Weights of a small GPT-style language model, trained from scratch on English Wikipedia: learned positions, 491M tokens.
MLP neurons of a small language model. Each row is named by its layer, matrix (down: output weights) and neuron, and shows model dimensions 341-511. Each number is 128 + 32 x the weight over its row's rms, rounded and kept within 0 to 255. Numbers have three digits each.
A block is one neuron, or neurons of one layer that tend to fire together. After each block is what it responds to, as a language model described it from the Wikipedia text at the highest values.

L2.down912:202134169104139116158129125102157126133108193129184051170132129110114192153154146089147150101144102095128122167106120142134165173128091121107127166124067146141141126192084139131068128121061119127140161142165127121137077213150147187142161168173145105150093183145128106118137134121117131166143155132086177195126105085135127154101102114205118094139123089141140084050089153177138133116153156088154133123200122144169132147128135141127078105176172124102089126180089087100048129164111105188092142140106089113082133153124
L2.down1473:155098123189103076128119096112097143165129148195142127135142133111114147115140197110161096150100140121123124150120141137138155164083119155149164140095068134160151132142212151166133136118192150123113149198197119107142136099105133161153151125161166159043108086175147084104126148105134077141088150105195151185073137091094129138155120115144122100060079188160120119154141116126112152130154162147103128144176088084122124124153145197148161160085121094125159167164161112153076131182141144120107123049093141113149103119113
L2.down1679:167122114061131194107164121126154130141074103171061123181135133170100156140185085130098083189111085112131123112117130131117157100173111169074141146141175148131109136174123160087125138157111124108123149106158087053126156119100096091149101199151181079143136125116163085144114162124081161197118127159114099204155124123099149140113117123134104085122098136216143136069131166123139167113165151062188141192144136118131086117117089097133129141127188096081140142118108115131082090146141105158123093095130110100120141127148
L2.down1728:164100106161161120125174152135166112132104205144121114238113118127137141080144146117133175111150078084144051153153142144114201114123142121125111135211050104072152137172160080059116130109157159162145156146126104087112132104126123155129111183191125091158122104064142092130096119114093137195151184141165142118101115101122165185135147069160181063130113142198127112156155122142130140137103108044109165139168140097087095105076149112067152173144129102108135153180127130153106103077066122133113080131121110136154186153130
Responds to: Table row-start pipe. The pipe character that opens a new line of a wiki table, such as a header row (| Party | Candidate) or a data row (| 3 | De Queen).

L8.down258:178150127155125174081113129086148162151154160140130135117088169119115139152148120105024135082122120112069134188170091124157125059073150123127121062148139165099157111062128153161159123153185128079160118138092101161165139122107134146152124144132105134141130157163110105093183140132108117236146141110105093153152152170105161123090163155124126111133086153090131112113096069126111088101166124160098124104161172142127170102127117144147157176152128208057210158190129137116080103117156123139123109132126109135116109160087
L8.down472:062152091152124142176128081141059148089160124132132140139130101119145120140027097172106140156155093140120129077141149145129069159135171099096165171130061123115169093135090105117128110116103132130135106148083068112162122134132115163121138130087124144100121099172180133143156091100172108094099143124131119102097131126144135087139126147193151044108123112169071137136177141163150158132122124132074114064162134136128170116151180201116153108136088067089204087209073147165155101157101091125163126188176200150113087139106
L8.down684:154089118088136113147058115145153081125114181093131131107114135124130148126107094160072157186157078145101108141153063093140124147128077108105169139061137148027156134128160111120168148162095081070157137104104122179126202131124154199143132113125120137126116090180158126108155113074149126157139122091161083104165130128139101092059161140166167154078134134112128136071119145070156148139129120142098118148166083209127115097128100120107182094130141116097138116106128107074135131103124163110136081093121116168134127060176
L8.down995:133171058070109154096086118122091135094106131124101063099127157143118130144120111165104169108149131079141127158128043158129117116129119120079111159067111103072085081072131105142070102138122132151148141124136126104083178126128151104131152086067155080192159100173142069156111114177162152127117139181134091161097105119133090160143137101205192111032152091118107166047111110122102171172077096158147075130127126218176056154122136148145122081170130171095079177127101117081114163169163158120136113092167093150107139143171
L8.down998:090181086132119114128102134128159156165146134102133136128135155129116126133145077165118102120124111125126134119111119178236077127068128193164176054126132120075145099082154121093175145091096110155116131094118110106187167184099136151130110070127197037161118138105146167133172175144124174163113062167112095160090138081112155103118139124219112132146169138092127155134160149214104074139114154115064145120105109104151109149136174168157107113110096149120083192167170124082111153066092121084076116177145126127096121141126
L8.down1009:095119222146119162080083158086125120112092128174166126125132139140188144113138164104135163143147135053178174163130157112072150116062083170149169102109151061089132121146171158110096140151188121136133144137178105172120152172194128132121121131116106029122147153151129097151101106119114104083136095171099113104083161133084130118120199131211111108094109145140146155185102138119123107152151100104170112127102108100162103136220113159154074133171116180139114130167137058097129118150113113094185094188145180151092101100079
L8.down1877:099159060059165075042121109151161142127105117136144196090133096130101095061120187140138167148097171144112143131191037124152126089170139100120117094127083136086190099137135171125125142115166192121179098152110120120140098109126128179063125126136140155105155126137169118130131115160120146178106201168065100123097157117119142049123094129195157104112050152165139141142134122120081126110130144129143150132136132127145159096057093121135159121128156119115162148153108162115093045093124111152194128082095136134172130177148
L8.down2039:119075105105096146122107106165116084127097103141096113140159131169135171147103154124145081076120105131172126167126140162104127179159109119079167152116101095075069144095134097067125096091146075137135126145174112173128137143164125124130152090129107110143117104144044124130084122140113116127095105159159128110093083111117168143135108169200103134075126119108141071109115151122131130101159077138086149132110103167162163172161112153181146141094086125142136087094107141118185138125091083112149149140163152129117161153113
Responds to: Word starts and quote openers. Opening quote marks after "said," or "wrote," in quotations, plus first fragments of split words (gu-, compl-, expl-, in-ju-) and decimal points.

L8.down56:147150138126152169135163109133152176141123166140166125100106164139101176182082079104098170143118131055105094113176163121101106085123135141119160065138104197140157164103158127105128066089189107103130137182074094118116124066096098142108170105164170104155124111106087132088138106186108049137131164119130101128106119118146141106109120122159121119129162133168146149100116133169150125111102160131148076156095126077158150124150056102120140066124145084106074155175117176164172144121157136176158151153173117190106154149122
L8.down492:153138163180104142106156129161130156165139073102136161141173110140103146171136089110119163169051146149138140062132126103119173154138176112102148099107119163159135131130148112098200169058156175123190130121069122112118109110131072140132139064113157153136180098086122144094097116152142136151096174050062114146124164149161090149124140155121121157082103117086151193148126146151155077148104142138088110157076127149116133137073121155117134094124132106150101107140109115088189086058146112182211095160112137120141163094111
L8.down520:168161121125144099120115174068173179137110100121121145140101161096103119128104216149107109143118155119137115084130121109137142125191131173179160110142079126162063187082175089129152184096116058114092172119113135153080097075163104127118150166117093101132118131113109191084086125096070112098159108153104103170154140106115137119111064166093143114164134084192169080159082193104124107171138104183193154158099133146195123131172126100137107103121089116147129120049127099131139128174091075102097137122136173134107120126121
L8.down975:165128108113152120180174118112151121125160079115083103123161146129172169103165120094128105142143090137122127122099066160108156113160183154203100124164116117119162088127122063172130170102104135110096116084144142109141218157090159187071134132145117060110143138139162088138136195144182139133101111122099131092132117123104148152130163113156196111131108144172104157060074137054066129116134106098141128105108177097115100145178111204172141153116142120133165126126081152091076090147106099119161174110082124149105099133091
L8.down1534:107090146108110160092104058139069152158142088079143100100108113171131129136099102085152150119158106142180128154126116163140134117108107062127100149158093141114155144140118181099099111100145061122134128064107057110122143127156102113112136123125121081126104106170140093093115096179155093092107096114113077077126108128110159152127132142153142068115141162136108149174078106121125177131157127086143101146128133137172110189126132120105231117112152168105106148174139118184173115133109146122131166108089168163144201084199
L8.down1725:132083089104136177133120143131101115093095183147116182170080135102076133110083126142112100094066138170185136122155077156152116135141118159158199187137123133147152110155101115144109145186146136201117141167054141151142081177091121149116095097102207060172099144173103156123127134141040106144074155194115187123173143140125116074187135109083085092186161113143135147120139095152117136178155145109161159092143107126122113055132089168155081150117067140144109210133107171143191146128114134145163128121095139145166164102124
L8.down1970:113115135124079102150110113121175081077175139126119165101114151104127188104173183106115076118132102169136043109073164164130126196083146104140119179171137072112167149117132119132160149081148098102144079145094097089152185133098151119143116099146107080098133151189147099161100146123129153124110194168108117135165079068119100095097149132196107163088071207124131141107084125153103127111101102115141100098110180203150070177125120078124172114139115223118113187136062132138127133185116117154140114141095144144120098122131
L8.down2014:113105151076162101100161097182062081098138108095139119068120172144130097133132125130169157141119144142134132079068109109149102091098140126110147159169125128112104146172118083188141142149151088159138135124097132171109091085074216152151088166124099126134040088129144131121148124136084129060129129125160132093147123123148131114113082073141138095132141187171122142154158152120181100128122151127141138110113148151134130146085069120077154131094132161172162130114095181154118117118094159073176186157100094148099136168150
Responds to: Table separator dashes. The third hyphen of "---" cells in markdown table divider rows after header lines such as | No. | Title |, and more weakly word-joining hyphens, slashes and en dashes (Counter-Strike, follow-up, Indian/Asian, Velocio–SRAM).

L2.down751:132140097106144150131098085126105134166133122097167170140132151127143203162135223139150071181189111093113124119103140118137100103113125112155118140170131119120150080123232119128152124111122117112095121167156093112128132104144133142183102156114142125094164110130117112111091155132074112154113131174141164073147173160137155111184065098133164048156125144136124120087085197153141135108100147171101121113078130134140129135138091115129137103117150098117152132120137165196168088140123149107117106097142079100095153118140
L2.down1484:128139171164133122140165134154094151141143133136100119128114165161128154157133173189098130145075134080073183125108104075139039107140163133137181064107088060095155131155153105107160127114143103158089129142158085120158145113088163111197128146132104089088153065124140160163162144149123128127148096117140190120151165159176143107158114114152138139114111076108168141087097162099136098119187143147083115103094104145099075144125169138101149115104122113138121109107139142125216095101170115140170169153095125109061119112163
L2.down1705:127095163085105092130085145189102164141142154178155175129150137098178073124094108143131088121111121179095135133131139120125135149104177143132134062074081098085123225107055105106136142141132178099101115122128103114124179096140171119133083131109171043117149105117044171142115152153111128115115129074111148140118124118121122106109154066167133114147128163123165086162130113105136112098107081181165150122141094088118129138180127078150106162165120071149164141156138151114202153123125185096127105181101162134166154102138
L2.down1706:087102129144105120112095120137067146124110144096126154106122185125161161115117170140190137122147125097095141115121100103142106121094180088191160070114082150119125126060121054154146117159107153127090131165138068124131103105128219118135126119119149136111169122108127163132108130144168125122136109151150177125045176115133128103152117106135119123126165187077103117124097179109145105096084161129161202127134091118131149153158100115081130147119127075069169172150140113127115102117109141089148144143134127074141130142107
Responds to: Newline after headings. The line break that ends a wiki section heading (==History==), a table caption (District 19 election, 2018) or a table header row, just before table rows, list items or body text.

L8.down778:102117077166138089136123139161170126123084137136114170111149114080121110090120181090146101100173136178153171075083130158099076166169179152138090137110160069152162109148161148134082114147125136098121150137157145098146081107155166136165097153196133146115115062091074125095104160117151148114183106167106145116135089138091093107080120184143110042081084155154154142113146153133111113086118155103147149127125130081167127131129145111156091126147092087155227192151129106107140123147167095102080156132118147086145181171090
L8.down909:125150113190153226151125115110097097095114155138106138133126125115162160097117113107090182127089142118202145101219074176108143146132170107182151086106132128129059136132135142126137111131095132092111159121089116127142139150119116106103092120145164139119139120119075110091123158064063117119123147118105164190139195155108178141129150092146115063104116143139155167088104146144127176155136115102072125154098184183166160149139141101153016158116129119099152154147127093132122138141152131140097114174123136164155102141186
L8.down916:135140095068131119113125161097117138164161176176129198099089021124149124111129178176124103170119119146137085114140143166160076114145150146142107136162144130142112100147086099138130194087119140134146159125086125142139141134115150079072163148162086134083064136120150095140084154161157094179129143126070180186141134149093117087090127136092094078123147159169225090128176085105153133062152129179132198122119167144156128171169127140106135144108097116101122155118131144152033158137079052096141149161063082127126135175150
L8.down1246:112162164104140090132140138144145136123102146087092093129116090147169123125141152153133172139121158135066090078139126121138096137123156149129121153099091178157155093082122122120148110134155139128148103112179129077124063172156108104109087140096166172151104160148176088140110111170128160141106139167181098108129127122143088115142088139106142129113140110111062114140110113150065115125106083129133067081170092197053152114106118137102153114135126179088163173166107154096160078123178075175117144117072174138164099110175
L8.down1315:109134149145119121080027123140123095122118132102135115125119085108150109152087138143073115088108105143148172094144050130067148117129144122183081169121158147089091186078105171128087115086131149149166141119132177123067111063116147159087093128178082142094112117190162197108110116096167120158174166096109142136123146100123148104132151082135113057101172170131125144092150130124144168088131140086198115097079096101088154109137115177066115135099114147126113155149112146158132107108168130076138117124104137131109151121157
L8.down1784:062095121137109178126158104094108091127137098142110098066114114073184022124094119162118138165124078138122125024148173128066118127108148136185120143127093183123191121163159114132118097142084147136138102123189140134116106103070051082066101153174152184166112095128151076103094160130127148137165152163063148108171104153153185097100094139140107088089127140130159108179155134129089126174091182121117088076186108101150126171158147144132140143139170080150117140172094115123142136083153134176117155200165099127097131152135
L8.down1909:158138128138141141129142142102157148164142060136085112087096126177134074148097099117111128156128037157122136104113167139052091124114173136145154141194109109168105101174119131147099138134147124094107123103126158086140137124180138119106136121135132152112124131222130060157129139100148159080189073142128056082094110143149146114095113135070080149138090181151135180083108153063160105127094171113061129167140077134149181139119156113118175185155047124073116132150143062148142158108116101148138158127124109108090150079141
L8.down2026:130122104191125244190160131192116090169139032209096134089181112139117138160137192111078106162117143147110125122166124123141137117082149113158118124180171138142142148145161085195112145093131102198145125170139127080125134158124116112137115112152121147099080151128124094095123067178116144159142106177133051096174146152136107133132140170120090152138106083109159082131123070098072141167083136116108130109172167068166188076137157167103177169117127099098062101053110127166073101107086054157159135086154176108072098157137
Responds to: Decimal fraction digits. Digits right after a decimal point in measurements and table figures, e.g. 6.5 cm, 1.9 kilometer, 0.20%; weakly also mid-word fragments.

L8.down92:132144125121079068118102164123137165103093158184104123110158065134118146153195083096103094062141202097148136111158081140202078087076109129143135063184157076152076099089160133109127141127136113153104133191157133070126151114184158137119121144113140163122160118116071126115165153047159054165074090075124067140100132122174159131093160137136101104152096109155161142164126136102074143104138125136063157151125143109137114162117165139113089141145114103088148124131170091105107158124157136112142158135107147124102123159124
L8.down101:141158133139163129094120161087111094143140145096110121126116130144120148135145137208112106129137152175095072178135109079136092089090067072157054166123085113118123108102149107095147131153148109118112160135121118151151164122149158144139127110120081078111175130106148130121108095139137094108082104108157143132100170101155109076137083105139131085170103168105112149137092110154113115161096142161175130083121136101111136136084146160151124068118171143111108156125111117130131111153090099131105135130099172115141098127115
L8.down572:115075149148070096144187184154086115114086103098113176122091117145187022138142147192136154104123184121127124177080148116162110125152148097092129094094112111155153155151130109115125110089119088103136133162099138182108170101139153125129120103110116151091128080123116131104116168109126136095205116127068139078216133138165115109145144114136102118098168105149097124121177151164127141093098144217115167086075077155175126146118106144145175139136133156124137171149139145150159156176133125122115129110087152120119128135073
L8.down647:139137153096099132096073142068134158113108144095116097140099179171155121151171130136086146196144121153142168102155148095125127068146080113109146123140079107156155088152151119159157084143180085153112103160146132116147096099122163062072148123125079172159161148077128108155122138073098121129208108107092099150099068147131081131062125069145124088091073083186118099144131121122110163101170178117136188141110104156183141084119109125096118138113113111164168103131132055130107125103116089070135211154145138112075136139124
L8.down984:068101106131116101122116053129143102161113150085168117121161123145115175114123093158105174192107144126096050084128116093137114130143122187161154119083136134105109116146104120107152130135097114170088147150146164156099131099123139074158162135154135103140157146113157162104078122085100103170129120128119028137126108153157114208079133073050142087146183189108144155142144031115125153133109180136082192208078110169081117123172118172096179095098149132101155161114069121131102187034148165119107110093162096138136115191141
L8.down1434:082128085111122144127183096196209139161037090073124142144174127139121146136171103140098135106179080190127121133157138159114075165157164126118093106125135112114085110117135189091126138099136139105125101135125158145134081162159115128172159180122117138165119084045163127095174132129076103121164138142122107050134138160144051171122124102106102102162096147147099120110110106129066134154092056157132084054140078134088114131118146163154120140112155098087149153148094113153097085122134134138209135085139111169181165145118
L8.down1490:170137139103158098139096135102151107154138101175166178168125115140117110119135117095131148157170124074097103152128142134136167122084090114159121165126163144139119059137126158182120128094091070118100118123099136080075082103179111122108174109042121090116175124108069115111123192121132146099118115092117164122138150079133101136135100099056153081111096170167148106137092124102078120189114138074152189126105137149165095149172141077083098097088138122081107157142146085141105187154086132095093127090182100084091115061198
L8.down1962:102131135112163075094134058102123154096057166123098120089145124181094122087122078167155167118103090107113115052119070085157143160078115043094123095187129104099134153167143135128130162131065138108127139136105161110097170142096119109159147143146130067117062077217159161117087142178145121120110161170108172113114129146182082122154087117124143147183091151142123122172133107120161146131141108175169132132142128102118118132088090146122193097114159138068132149115127146172147131155103113164163144107096150161111090155092
Responds to: Markdown table separator dashes. Dash tokens in the |---|---| separator row under Wikipedia table headers (squads, election results, league tables); also sentence-start He/As in biographies.

L2.down147:130076197174125088138075139126134137197143166172135077114155086139121111115111149143144134129161109133146129137115156109122153118113127091163145096113128171080153136082117196140131121090161087135193120127147143112135095128072177148160114193117136066153124194104050135155090098152119125148130127116177130186088105104083064120164130153195098077166092121068056106146090135137124114160153049145162081108145116113102128169224092147090099140127131101086177088164185125095150145134159075127127101147177163145178089141150
L2.down730:114112090163128201163138208110156099164158115110066154099104150124112105127122144120107153129099142141124146124163068123164121075185103089125158142090104111067118162157103088175086099139162128076047127126156110114140114082124123123108197108165125108072171120156140124095156133120145112157111112142194117169126108119102102079161093143121140149158165163115113126119145151097114110092219101120120063118187108093139143122131154077125156138141129084131166155126108122139132094132140139089160158121107148092145160109100
L2.down743:175202155166155158078128120148199083102149126209186159187127139126152116149077200110140111103162128109112106177115137134104143114129077133165084171173141102169114145133068126181137163118156162149099140078074098104107176110133117082139122118123105102122119134158081112136150107132131135183146126130123127130166105130121130173114143140123160054178105145133141138161140118144176157082135149059139098140128092127129145154118123056126190058119128164113110125135120119205140156145136129165121142132131122109150169150102
L2.down1648:081029124146122153076137136084114163156109153094097101147103144134170129101079175135126153091151135154092089157139140115096149109119122083159139099119114158161112133130109124183138125172134129129097148164168069131162126075107165162090175096100159119080158133117155153145135167139167130087107079187152199147112123120150095107189087115147153137088221160093084089089123139123131161114169143127125145139129127103113110161236173131109135166146147153115156105161135133161146035108148138115144165138131131108144124126104
Responds to: Numeric decimal points and brackets. Decimal points and opening parentheses after numbers in tables, stats and coordinates (13.32, 85.56694, 9 (49)), plus occasional abbreviation periods (No., red.).

L2.down213:116085106228133145101115160134070121162166149141131135046129141160136117145077177132141157109144116132134093179143096115134102087116165095120138075157117119109141120063163142178166058150143091095108118185107089115136105103085130112096104156120168130064142120137109131078160132160126151105135128072072152110097123143132155082167126121153095085136182107139082132117187155077135128086092099100125116164085133107198134126122128079104127113110098140077111185185167162137140124155151156088130112105108164092131121150105
L2.down632:128132164144153117119149138135127158114142142158063184132099143150126064108116149124095184133098121170162146164138191129151162100159167157129100158143095135148133127121098128118119129164123069134182132178144164072118118084071034138096194099161186107113109151150108126090162091160101176152138205097114157126129078117126134082146141136137123125106107131122173186157130145153155112102126138077159091124129084106126122124067151112161092112177113077147117113127158144120109169156139115178129184181132117136138111183143
L2.down1850:132152161120133153096112112169164153140134164195167135157158151123128137128102206148103136123185161111119133183123150098153156117149139120134140088153104085159121164171146130134137144115159132082078151144091119054107164112112114094118161107172165061106124076125125163109129116170127111089151118085077201108151137161216130115150135160153138078139136117120182176171164185097158111156133160072133150140145069087189154122087159107132117085128119126125140115134176158135168172166105157123147151142098090097128129130117
L2.down2045:175069193202150121130125096148109125177105114179170167125112175171087141111117123080159124102179092177158142162140136131146190090173100079109099135157138147108123141128071096132145116148141126096076113127124175111148077116127103151128137135141165103119085107096133147161138076139091139086128114139123122089117130132141111121181146148186113093161119161153140148133137169053134153110089098092193067145118074175138128128125147047129118042117114170089141182178129134149147187133130083197107113176144117098147144154102
Responds to: Quotation marks and hyphens. Straight double quotes, mostly closing ones after a song title or quoted passage ("Crazy Man Dance", "crossbook swaps"), plus some opening quotes and compound hyphens (anti-tank, top-level).

L8.down344:125088139125133073117167120122129104142114116065182144113199156102176164160119142091112096202104143063139113111130068168119134161161094097152087129101129097141081116131207093119109106130126127133117138069121142166148091170116131163132105163125112121126122136113160169090121121027098071111105126173085135123085139079085152168147169056179129103162124107149081148133063116196112094154152126112136100120117143130148047100132103116108192130166137061144056174106085157094168120033123148164123111134130153090148085088174
L8.down358:113123135171195138120117115117125094089105179115176183140166157159168081170154178151104142147122078041159106084085143114110102098047130111105110090205153096106109171138174107125203142104120135166118096119177120125110146178090099137117110142116130135129145168110137162079145115171152130100046167088097111128062149156168167131139103114168166076190108158095055105175108130097119083090172096181125129105093094067123095072066089101142174130171138113138144123102100097178078179091082141128137151142116176164081119195158
L8.down484:112099093132147207140163137103110173116171140103105121123134111150205135109165137113155159171129112079132135085095153175128156166118148109125132195158106125141167142080126149133132060152086100163127076181092154128091093138092141145144107159107129117135086089140114104067145210126108095136148136127077173130158136158183123070073101138142201089116134141126106112140135132110084136108175151123125116097107142183156131138141148186141084216139138084112199129158147141100089111138167144140071072178147162194166112133116
L8.down772:174185111100080187087158125165139122109144121107143154076165101056084096109168132123167115150129132133095132170155141104164183108134141162071152130163103106162147169109134125134161118138191090147109127152084105168150126090150093120072164142151116059148061105125120075144129133159125178109070176154113086109095123208122146144111051112096107155118124138118132075172139115187158138171134134108072155124150175111143068177126100127110105086132139130128118177072144141149106128133143133091098150123192154176186087218177
L8.down822:164105101158125147137168123126161149145207110128151092127184115165133132067167162120144153148114161115101159196143130160157124130126114121137106152166106134177131145093115116133114118081149152117134121155088200112138067123125134106108132079056162124106097114160170143125105126113088143107126138144121137139090134139185105186178102140157151140100149137122176051112078150157190055125180115134120168100094162157177129128114158158079127164176139169198116138131130171121096159107160160135117152096173107172093148124081
L8.down1008:090127136109122150114182103144167106075194142131133124114150189159064139143187082121153080139132112126133168116172104070131165117094111127167108132205134090138091134155143119124075117114130167131129071142132108152157141103137127196142164138129132102120156133174216077115158112126070129142119157134125097124144176094162117102147158198130088095115141084172164168094106111149144101088186099122091136123116089150098176086147110132145125135186120122158211135131129148157193147079107144118140168169086100112174121167100
L8.down1810:135087118166224129180135137136121137172142115134093135113129126120082091039153097145153120137120168087085120122100118133165072147056146165210103145083219107090105077167152141147097119156111132172126138147080140098137158105181068124112155137134094155116142082113117159136113180098122146121143094142095090083136123092185114128138147094127106193151091104115170103113131063092149115158128126162156140151173136108128168065133139140144088166142168143116117119116156123134113153153111151068123145118133172116114096070079
L8.down1934:095126155147116148084130119094126158158117094095176044136076172118134180121083111127171097087124140179130108119096119168076141109100152172099149137184115183131089131126117108102133072104113147129094143129141141099114142099122146143126114124194178161166160122158175127109081129130093128149133159076122135118116132125088117168151096170151121114144088145108161099168156084105204134093152122176122116131175065180087141151096160087053114158102082153107096053145120127131077076190137104059131192131157068132144099129195
Responds to: Token after numbers. Tokens right after a number in stats or data text, e.g. units (13.6 kn, 135 m), "of" (44 of), table bars, digits; also name starts in sports lists.

L5.down770:110120097082106133111121106101140137094140131119128070141105098170122146064113145138147122060094147120118127135144091138121152197172112180138098108144122125127143047143115137124151156132153105157195156124098105160126204114203178119173104119111095110143160138180147118106103154153169138116144154101131103166140097111144163157133076109120173090194086128105106162083161100137155161109138123140129166099063150164159113154127145123195012100134125174077097125172166147111175084124142114095126098086091089093160051143121
L5.down1272:108152151179155107160132119106115162149129133156112107068137140176128158101150103131139125138090127116132140166111122087126108137103074154105177137138140111092165156139112108125193172113200126077140109149112105132131206118111099092167125120168143107159144187213102153110157121188145117149131145170161160114075109171093072193141149170127090068165157129087179178109087132114121055078092138142113123130123185144141178136096042171133107146110107138095140154134119110088113085111103169178095105157185121130147172144103
Responds to: Word-initial fragments after verbs. First piece of a split word, or an apostrophe before a contraction, right after was/is/were/are/he, as in pro(duced), tri(angular), she's, I'll.

L5.down816:167094093103156125146103065102139126114111077148186140145138071082096080138131135128071104128106200122198120180154136128122093180204098107113124112117173096149090160087167200079063163116137116153110144126094139167130119123134176107106181079110114179112134117092163135160107131155171136098115166134094100104156124129174088149136083184176159105144136080101089078094140160134159162148128183164111164080150128075161122141158163189107175109162127095108129075079153108041089159146094097123122095163120136079140117076091
L5.down1983:122132198079144132083134110111146136099147145181128119123131156134088083124175158106083136199104125111119159129165153130110091153161162092118098118075088148130134181139176121088098156147109131129146097147073162088109140117131162096114107111163127161146216145073127112136128127140124108119086093171110134173151086148148139138100102144172141132150152135109172101112116115108137122100130133177104114108123143105159162116165140162175101127070179172097181089071161128082154124100136131124112146181095042132120158069124
Responds to: Wiki table header rows. Markdown table headers: a hyphen inside the |---| separator row after the header, or a column-name word starting a row, as Genus, Team, Date.

L2.down516:140129165168097088212143119120125169167110136136162121126078189097148122147159116123129148084150136178106073090139066135174148135138186082156139158151142126144154133177109086139122147116119150114121096094144111143143139150116149155134114155144130153047168107115183088089182179138087085127118123114101168094131169106144130174148079101108028176119144177149119159111111090104111165119147108079094172145139122125172104148128161055118105095133137103053120116139109133082157129075136151115143158139141102137154130149145
L2.down1923:104041077171138122121145158098174145163122146099132155102112167153091177131111102099073147124099163172113124167132035140115161039151172062121115110153128118109122124131129176152134143160114129127113119136100145131145157066107099226123114132149087167050162091149142118164136115118115120091114124111159155173158123118126132155145141113124118177115152178125153122081119137077130198124190129133142203092163126151159176149152097116172117114144124153096120151153159151118103184108138153094125190129050130067148152143129
L2.down1936:156113094123165123146140081101118122127088130157160111144131110106132116159153120062151113108142111120170184086170116142093119085109150125116114181139171125205182053149190098151123123123116164145093144143133124147078137158193149105127108117126073123086084143159212112151080146147130069132096090201157125103109133113167187101157108125085125170115083120154124161110159097137127097090119172156095120124154136179141092106082153102097152110054133165164161173086106093131105127147137068088133147099116038124074066184069
L2.down2000:081166177099137185152162165137090098098142099161148090106170090166064070093106108090221135152169100144145104165153066165111101102145143189109148090136110096145153107146072146136089126135127087136097109118130083092109125133126126139092166224145087125095146106102157123090082143110142115121138156179141131130129145149112186134127103090110125146072134132171131148151114142110083155136104134134187097076129112111126121065172115092116181181152155098181167104148149142116115090014143139113128111134112187141169159085115
Responds to: Years and numeric values. Numeric tokens, mostly years but also ages, counts, ranks and dates, in infobox fields, tables and factual prose, e.g. 2026, aged 68, 17 million.

L5.down1744:155130137042145098152078091153169086128125161083183087085097035133098140150052125146087142144160071091194133092118129129149130122162113150142148146165130100151162129159112076157113127121125107116108126078159179143094108101147144146089196072141118106082136087113109163174115106075120131150201107117091119121127108159184097139147126148149166145086080132148146144142096112111114147112138172127085086151078091174178133091112167163101133095083156145093128130161102139090158087145168137149081153126137125170100164069123
L5.down1894:123127082084155194171108110149152123127084157133129164128110112133142083130083141129170108179125124169140179094071075135138135130184115129120115100139170141104052139110070164099130122052160146058143088155144090164132095108121136048176040146094116095102104111119170131169116152106149095148110107178134113091112156101157143063152156127124121188122103128060158188108128170128186163083128145124099053116107127129171139168101175197105063097133149135107102104106152084059100094130075072065195123118121167187129144119148
Responds to: Decimal fraction digits. Digits right after a decimal point in tables, coordinates, percentages and times (37.8, 11.34); also "as" in "as well as" and mid-word pieces.

L5.down455:085148186155129056082196160108142144061116150096164130156155122140154146143146089099160141079093143132079210139157132077137183107131174110128131128126092190133144149150187097130188143194113153111112145122096114178140127135113127138119088126124102118118170128104156148135135143081160157134172092100105115137146154130152186127086138084138151075122166171114150177117111125149155161113175132142145117085145126143144108138131085126101160069103146163127185096097100130117144137208146138127069163102145097127111166202107
L5.down1719:107127179150108147112104160159117132174196089122136139130127126106130119133127132134159147137112079117139122201145075145168220160147145110197138094136151164177157083132107118187151180176134122139115096147110137153164198100092117156126150055152159022139048089131134112182136140068078123089135154150160130122113160158118080089112116090146145115123170128140157097178124155095126159073133140146132141079198117104125127131154114137112102142086094104148067128093112187164162151133125139129151159109095130130172073145103
Responds to: Digits in statistical figures. Decimal points and digits inside numbers in infoboxes and tables, especially converted values in parentheses (0.7/km², 7.71 sq mi), plus cell pipes after turnout figures.

L5.down472:058097113094148159128095163129075119127172070134149104109080114128101126127149162109084135134137171165199124160110168156086115100131101108089190065128174163084140190093157134066146192148134109126150122154105116134150159134127103111059100101157124054123146159107116141115111146170138143130098105096104177138153107120142134118119119122165134071134192059193191134136191159155159176086124035161141162101121090104095112136206158193102109115098107121147169138080128146052151163136158103068136107189091084165117157079054
L5.down494:141133127169089110161107107103048117141122123180181131114116178169156203110107075125143112089095158151137123110097134145148108072135099106141199107103169102143156134101059145109113154095072112170108137102056174172119134179156126128150140121115085094107154137178159128093135142130116117125121110154115206105140163145114173099135151103114099109093122057135165085127134146148166118129169064126132126119170184159077141145148072103133148126157155121197107149129103172086171152150220135156170149144073115095128140141129
Responds to: Markdown table separator dashes. Hyphens in the |---|---| separator row under a Markdown table header, mostly in the last cell before the row's end (election results, track listings); occasionally the newline after a header row.